config.yaml
num_hidden_layers: 13
hidden_size: 832
num_attention_heads: 10
num_key_value_heads: 1
head_dim: 64
intermediate_size: 2240
vocab_size: 47834
hidden_act: "swiglu"
norm: "layernorm"
norm_place: "pre"
norm_eps: 1e-06
positions: "rope"
rope_theta: 29500.0
rope_fraction: 1.0
qk_norm: true
attn_scale: 0.125
bias: "none"
tie_word_embeddings: false
parallel_block: false
init: "trunc"
init_std_qkv: 0.0159
init_std_o: 0.00356
init_std_up: 0.0159
init_std_down: 0.00191
optimizer: "adam_variant"
learning_rate: 0.000389
beta1: 0.9
beta2: 0.95
weight_decay: 0.48
lr_head: 0.00319
warmup_steps: 285
schedule: "wsd"
decay_fraction: 0.642
decay_shape: "pow"
final_lr_fraction: 0.0
batch_tokens: [32768, 65536, 131072, 262144]
max_seq_len: 1024
doc_mask: true
train_tokens: 1022000000
max_steps: 10048
dataset: "wikipedia_en"
MLP neurons of a small language model. Each row is named by its layer, matrix (gate and up: input weights; down: output weights) and neuron, and shows model dimensions 400-495. Each number is 128 + 24 x the weight over its row's rms, rounded and kept within 0 to 255. Numbers have three digits each. A neuron's up and down rows have the sign that makes its largest values positive.
Before each neuron's rows, "fires before" lists the tokens most often just after its 100 highest values on Wikipedia text that the model never trained on; "fires after" lists the tokens most often just before its 100 highest values on Wikipedia text that the model never trained on. A number after a token or word is its count.

fires before: " " 55, "," 4
fires after: " |\n" 50, "th" 7, "nd" 4
L9.gate1605:115092082068127079108177154143150124129150101103138146115133138137129116150161096164157126139080137136128128105123131129168159100082084095130060103149136178151112171196117154075138099137115109172112148105097103114134145093124153101136152099111102139108114057127109103165096139125147097149
L9.up1605:130184113148132166171128094159160120090149170096141121150110119144112084128125145101171075140092141073120092112131119156133125182147151136129151140100110103128151117136086132140104131123146145121142088175088108136147129123087146111151093117146117123158150126132133141113133119126118138164
L9.down1605:101121085116140124160157108135083142129110097156118140130112171139151186136141068148142150110144146114154151087138109097145170120102113123085123120129153143129163178163108164136119141117094109097125142133160109129110149140134132106149105142152140137168118107167117144110145168109144142073

fires before: " |" 36, ";" 18, " season" 5
fires after: " " 76, "–" 10
L5.gate1925:155127131153133093163095145153142161142118116146149124139090135107152112172098129134112113120130101177105133123121100105181149117137150116098134132147135138116169135117099142096144135108103129141127144139124137169138167114156108130142125145122145165091121108098113102121104068132137121160
L5.up1925:104166178124134135149122125069140116098150142083149094152147127133094123133140117157137122128144119092106143076168161088135154155100130152132133101126141103093123103093125153097088096080134127135127160125134136140129133157095097174062172109148090127158110147116175107091100110107135116123
L5.down1925:116162149111127101116126115125122118143105083135160123123119084166104096127155149121148142139144169161120145084129150110118119092126135160096185108133131147116076124106133187153123119093117156137101146116142113112113091153153116108130130115093121151151122126094101128116130114130106128142

fires before: " |" 44, "." 34, ";" 4, "," 4
fires after: " " 95
L5.gate484:164155130098160146113067123124135163162172145154133131145110101130149080137146150142154119113108106115114118116156141124079105120144108108077123107131112127118106120152147097151109119096126111151141126136110141109102110136115108138116136110121151095118124141112169130139129102116103148114
L5.up484:124161161123145157124106104132133116136083137128122131112107120102115109119132125117113144171107109149090099107104142128182134183102097107107147143135107117144157142094096109144104106107167098104120128110133123132148155086114092110107111100072161117149155148137125123141166168101110113084
L5.down484:091135153148130128122131156137132157150115107077104113107133106116138076115135125078143151166129103137132044119123129084119100110073146134087140152135121090083100110120158121153125147098086113137154141131102136132159100175168099129154119126111128123134126168136126128135137135200117132156

fires before: " |" 32, " " 30, "." 14, " |\n" 9, ";" 4
fires after: " " 33, " |" 17, " (" 12, "–" 11, ")" 8, "," 7
L5.gate536:153111120131152151115154120172165167119131111098159139104158134141099202159149114122163110113133161164119148119146075179119161128164132124163083095155115118152161149121131153139125137122125110124073100112138127121143155164115148120109102113104127134163102136096153136102136122157102100102
L5.up536:125115111142074097121135147146143130076116097155147085102153127126156161132121085151119095106161139160106137108121139110137138133128083147112125092134087100121194124119136123119113162096169123151129174126134147142115186142094142141124134168117136144133123149145122156118108112136122135136
L5.down536:134154152117120132098120110138102131126107105126130115127117137166163133130129122142115107155136166116148119114057179105105126140116181113114151105135074123112130169126130128130125119130167131128138142079145078120129155144120094141108137105121104125137163155136115136115144129156084154152

fires before: ":" 64, " |" 9, " " 9
fires after: "-" 36, ";" 13, " |" 12, "%" 9
L5.gate172:160139103152179113140159141136156088119164126142081117139156112127118104164080099168107100170124093124128123137125124126131116110155135106116116135129124136140153119134134151132143114140103075096114120163148127144115138164101150159109114151120151106145123161091095093168111135136128130109
L5.up172:151110122157169105131128153120154108110145124126083126115175084120137127142103100151122102154116084129130119118110126125115118111144186113151113119121106161160148105103132166118136142153107095078125118182159101151079114155097152136107120143117147106137134147079106115154114124138133098090
L5.down172:136134106151101087139105140107144135115116127133123133148119129125099118141106112125130152147134101117132122132101111104146085099136137140139125137095102161145089126102150135093097102153117113120136147132161116152086115144140146134104140129140131115111112113098086101151127128162155108133

fires before: "197" 13, "198" 10, "196" 9, "195" 8, "199" 7, "194" 5
fires after: "born" 42, " in" 8, " Championships" 5, "," 5
L9.gate135:150127077116134084119136099071126120170108093131158136141120117185107150142140140123167118111138087137151178103117120163135106141145132109133149118141080135137100159127103165148147166134143149138133183117172129105116146139141128173084173112153128132102117127111146177119171133151098145167
L9.up135:118156124127115139095102130138123136094125110094099114137128115122156077135119112138152103145129107120135116110093148161115100143099140127166153133131162146095122081166164158145180156100138103126161168117107159140125125116133133157112116137151127124135150118118111190153147146158162182138
L9.down135:136123142156148107120111148101124114083132120074118119107120147076165127106108136139145071115137141113119121103185101123141140153139156062146152146126099141133143118166122171150122118135087161109182147147127118131146115099135129111090080122137132153148176118129130111149146114098112111139

fires before: " |" 50, " |\n" 24, ";" 11
fires after: " |" 80, ";" 13
L9.gate1430:146156165111100131125146119128147146154164120126146113082116137169125112151098054143158109106124117127093161150108121173129120143105137138096133088163121114102150114129132093107139127080103154133128142152194141116159149127118122149152139161118132074154123134161104180124167145123133145081
L9.up1430:135166129103087139143116117129124125155116116071107137073112173149082081141098101137168081143113097110109116147104097176107101145095112120086115111138130097125116174111146106108129117073130166126105115126158129127157156112118098129132152152138145110148100129177125164143152154142138106060
L9.down1430:082125146084111148161103121118146149116115125108116137102080125126128115112139138115129086111127107112131123139079115139137120144092136087092140137155107107141117135072141117098128143098167161186139101139122118153212128103149146128154174169089151157142109114156127116130100143169157137110

fires before: " " 43, "0" 8, " |" 8, "2" 6, "1" 6
fires after: " |" 29, "3" 14, "," 9, " " 8, "0" 6, "2" 6
L9.gate441:119154132123091130175099091137120093152181117134113125134091109157145155133093142149117152131141136101141113150132096126123156120135137098132119133133097130188149147116140101139160109112121163103136167111141107127126157109125109112143111098115120151143136106160083118112087107150141143134
L9.up441:138155167114106109194140117126136145195116116131139146098088137107103073133132118118158089125127135093101103155141143148126140100139169143104121129095156148100109127105113144119086127122094135147112085128101109167117131088100107081132162123155176173130118154147130148114147125113137160119
L9.down441:125146142115078185132137115146127068164149136099150120144137161120143127126127125129143116128124131163161069150098128134097100163094185117143114108158112150121126102117117180142121120118107125126100115114140096103115167132163066131144171131157124103088143129111155118139085143114114142133

fires before: " |" 44, "," 8, "." 8, "0" 7, "==\n" 4
fires after: " " 64, "," 7
L5.gate1249:160133143118073121166105120108144174166112120103126104091107184122105140108117156126152164142112107103098086106121119122156113097119122159148077071115157148145110139137126137146133105149143140132114101110167090112125149136130110158108126151087120113139133114111124150166127117140145156090
L5.up1249:101168099134142093163114121152085076107118124151119132142128109124116155158152079122124129127122143175129133096171152117151141151160106093129152102074146084074104123128158133116109100106134121107148118131101123150100152171163148118124119161101108162098123132118084117133123121121123137137
L5.down1249:133176111106161118096119107117110137118154158132153160132143092077084093154164086176142133105117125147163150124146127100129112129148145142139116119138125112110172141123136120086123120098080131109125128074075151127124130145106117142155116126125115129142121111155132109099121124142137135126

fires before: "4" 10, "0" 10, "7" 9, "8" 8, "6" 8, "9" 8
fires after: " " 75, " World" 9, "–" 4
L5.gate74:143142105151107105130139150137100112116095118148115101130175129123130190140118165129124052125108116131127155118156095084142090133116130133134165152195113157159129150155159137122096126118107137131157106134125124139162163080161163105117089171178109114155129066120131108100120128103130148119
L5.up74:131145119151083146157088168108136173135087134119136157120083153138105142128103122165117159097141153134149138095169121123118100111141145169084125092100133136164105124124155079121136135130115166119129138155123168104127147136130123120135098176126130168139131125143139132138126089135131092138
L5.down74:120117097137157086118114149083159141116129150135148122152161143140149103124158105160109101121131097156128132114163150138129117126163128114093126109088152104124133104154144109132117142114157147087119131104128121166132137071089175091130097125138093189128111146113126119140167153137154140088

fires before: "9" 24, "8" 10, "202" 10, "198" 10, "199" 8, "0" 7
fires after: " " 53, "|" 19, " May" 4
L9.gate400:141125098131130092115116129131097092106131160167114116133156111151106106124101147119115169133095128074158120119081141114117068127128122169141137147137168097131136135135195177133142119108177109101158145139099120185166128088132104147111103161076103177135152108126115129110110106125092125123
L9.up400:137168140136110125113113138123103087164117133126079107128130089140148148103173111153107128123087188096110117141141105086127113113088126132148159152135155119124132166102138142156120152127187160085120121101123125117165143136124112144099133147114147122141107132111135144099114153107093129131
L9.down400:133127129088107118142132125100125139120106136133169118115146117110140085118142124141139114159142123113094145108157145176126142139099148131159139113121128142077125115150154141143139154073164126099172105140100122100128125133138121149156138152122120155172130152092138144129119129133128136153

fires before: " |" 78, "," 6, "\n" 5
fires after: " " 56, "," 38, " ." 4
L5.gate387:181156162132132117136093100174136159132143103135088105125143125141127101119144156147167134124147110125139158096088146144158092168143100114159115110148185130144131111141136137198133131143085125072149092106105119127143167178143133089138095160080100093108115105171139157155089125134116139123
L5.up387:149148103142124157114076133150137176106120104185135112127172109111103102102121150157163177109118157127142076174120140142123117111143131085112095127138158112180159130161140136130139121123102107110159098122127142150112118124123123167139132080127153111122109191122128141151120182115132159086
L5.down387:169085127096147150107124139156106142107081105116094134124143137097127112079117096046122186159164118125109134113167174123139115103139151169118149125123116155147154142145120154087075075102099138133129131156142180124126109136070156139142148131123160158123106162091132113153118171150153131098

fires before: "." 31, " |" 19, " years" 7, ";" 6, ":" 6
fires after: " " 42, " (" 21, "-" 5, "|" 5
L5.gate1471:165105136097130152100081144138143102107155114125155120086118101133106139117091140159176121150137148180114107144164182172132122137141150111101118118074139139136145103126129139147136143123125167115062088149131106120110130137172139130125103107082098140129129140166128155118146138116128164124
L5.up1471:111135189132137115168157132154130174136128132159105129129137154134096128138117130166125159109103148141127105141139151145167121116125103147165159111096118089132200141118105154139167118111144123144143154138131068150126182082097160106174145104145134125134120138132109145154112168132127110153
L5.down1471:096141128131152135131183138131138149117104151145156116126148135162140164102140125141119153151146145161119115110146147136156133135106113144105105112093121106099133160093098154106175127145101130120062147135157105159133132114169158141169100132130099155117109149144168139122147108116074089142

fires before: "6" 16, "9" 10, "4" 8, "8" 8, "2" 6, "0" 5
fires after: " " 65, "," 7, " of" 4
L9.gate146:148092144118145109129125110124132160115148091139123100069150098134143172087115117155118102117108125090096169094169133125132112077117131145161121152123156133148119146145092101131165126142171178109119088077132131142160106154151098174111152123125102166108134120115108128122102110132142110094
L9.up146:165091084112141100133115105123143126100095169150119124103143136113140106110118109145112098187094154138154134104117140140167136082140143147168104129126119127116126100155119086106138135200172130138128117123115132115156137176141158131107128167089094163118093173152118103122130096137169102119
L9.down146:141098096117130121143070132093098111099108150132147144156123137150141130142126130136091119119106137144118120147121135125127142137093138123124101134109136157115152120121123093143151133193184141127095149119134090139161130148146146127149124143110130116103154135146085110132106086134134145104

fires before: " " 65, " X" 4
fires after: "0" 16, "1" 14, " X" 8, " put" 8, "2" 7, "4" 5
L9.gate832:122137147123095148164142114148125124144101166117101111155112136117149093155108137125171149144164150101130101135123119138133147113170149135118132155124108131132174172131147136098133137126152135122123090140129184137123093136124094136173132127140145104119118110105110125161120102148121092152
L9.up832:145108089130156091138162135121182196149137105135147146135143108108136136155101136145147134150127117139149143094101128145134151124094160137156105107140179140114126137146122132110095140111132144130157117120117118120106162152105113081169117154114131118126135093161146133155134156154144142111
L9.down832:128113097109100143142119153103141118119092094157146128145091126066120131145141129124118146164121148150110125122120112145106156110124129169160093139154167071133127140116087126131113138142141129158122142126144095134162124169140111147165096132150141100152141126101115123133152122148151125138

fires before: " |" 33, "." 18, " |\n" 5
fires after: " " 60, "-" 6, " the" 4, " of" 4
L5.gate244:100110097136084127156120127086111152194141134158110119160079157151108130113157098152118155111108091144087083102128182136143169145109054099095152157142143127109116113088114094157116142131151160177130167126062133093166129101161107133102114056174109131117149143119096106100096101146102105155
L5.up244:124173067164165148123135146144081106153101124131109162141141096136117147168082135142126155093148099137129130137155136108076168121146126147099118151125147158163156146105139130093149150149118128150099152115109155142102132118135131129111132147106157134129139145164132119098074176125141146156
L5.down244:122112168133086131140118136134146119125114119091129154106104089105117121124088166104094139116171121149128081150097123155157149113124144149110092129128122169146118147116112087114125156105118087089153149156155085128115114171101129165175139155094145111157120154203133116113092088136128145134

fires before: ":" 52, " " 12, " by" 4
fires after: "-" 51, " |\n" 16
L9.gate922:105121132126104083132136073164141143103129148141114171128121161145180167149150142170132066133135125125145152108122119128160135074094131121147134167134146174162131144151155154135117120109145109137097140086156100113156162124092136155109105134124091124122154134146137114120128157145137122118
L9.up922:132111156140110129152101099141179110080136140106110136150099142143173187144078161124132113133144133080162121105137145117149150095076113096113089137135126081139062195140148154095106135122111078112099097112101108118203198127111141117156120152122121140123116118138131133153147166140125144128
L9.down922:131147169139136121177123137081133129094095131099118112129111126158142137152063133106145154131140075080122158123131157122121104124129098109129108130131116068108090158143129127118122144177127127110106113154111122131177129113138106115166136165121159152130130123118123127128166161108127154127

fires before: " |" 46, "." 8, ";" 7, "\n" 5
fires after: " " 93
L5.gate1431:147120116146089134121112106091129187125086090172154110085083117111114092173151103117127104102145130105084156143078136092140126093148113163102144109159108140150184124111144129109121130122132072152142082122131099075124132139122117116169112137132132113104141110123145127131088122145119155155
L5.up1431:123149176127170133135110110138161157093128159122135161143077143136113135101157121137122152131190127137092125107136123078122120134096114082156093149126137167150116144159126143103150127162152148111092121128137170154146120163129134146160142118134158138158159088115118105115107151143142113126
L5.down1431:069148110117120127109105158125143138154107148138130168143112135091111140139096135112079118105131112148114127132149123131132150180129176142164130152125161159160103173150180077133132127123085101127104141131111120119144137157123151149147108113100102093145126131136145109152116142158118162139

fires before: " |" 52, "am" 6
fires after: " " 50, " |" 6, " the" 6, ";" 4
L5.gate831:060147148106150102135094125106112160164119100118136156129099121148115126150138119145163144145118174127118153070147156116132120134099149104091139144073143151100140138116132129133088152119132102102142096107156128122162167102126108130146124125113176110111175124154117124100099111115111146159
L5.up831:153152156141121168137163157089153115125124148140117113106097136143169115126125134125140128112154087160139099170123137116187103158103075110154135159132128116114152124075136146135110128142096151146110139171101109141158109098144143109076087116157103171136149137135102096147152081143134142109
L5.down831:139153119127092140131135128119105174139083138126108125133137106111100098128142088114080134155113155076129119123150111063119112112106139114117139156095114075104098129120084138110106094125153109101156133151122132106123096150142168148126153150156146120134135173162153151137145083112130098145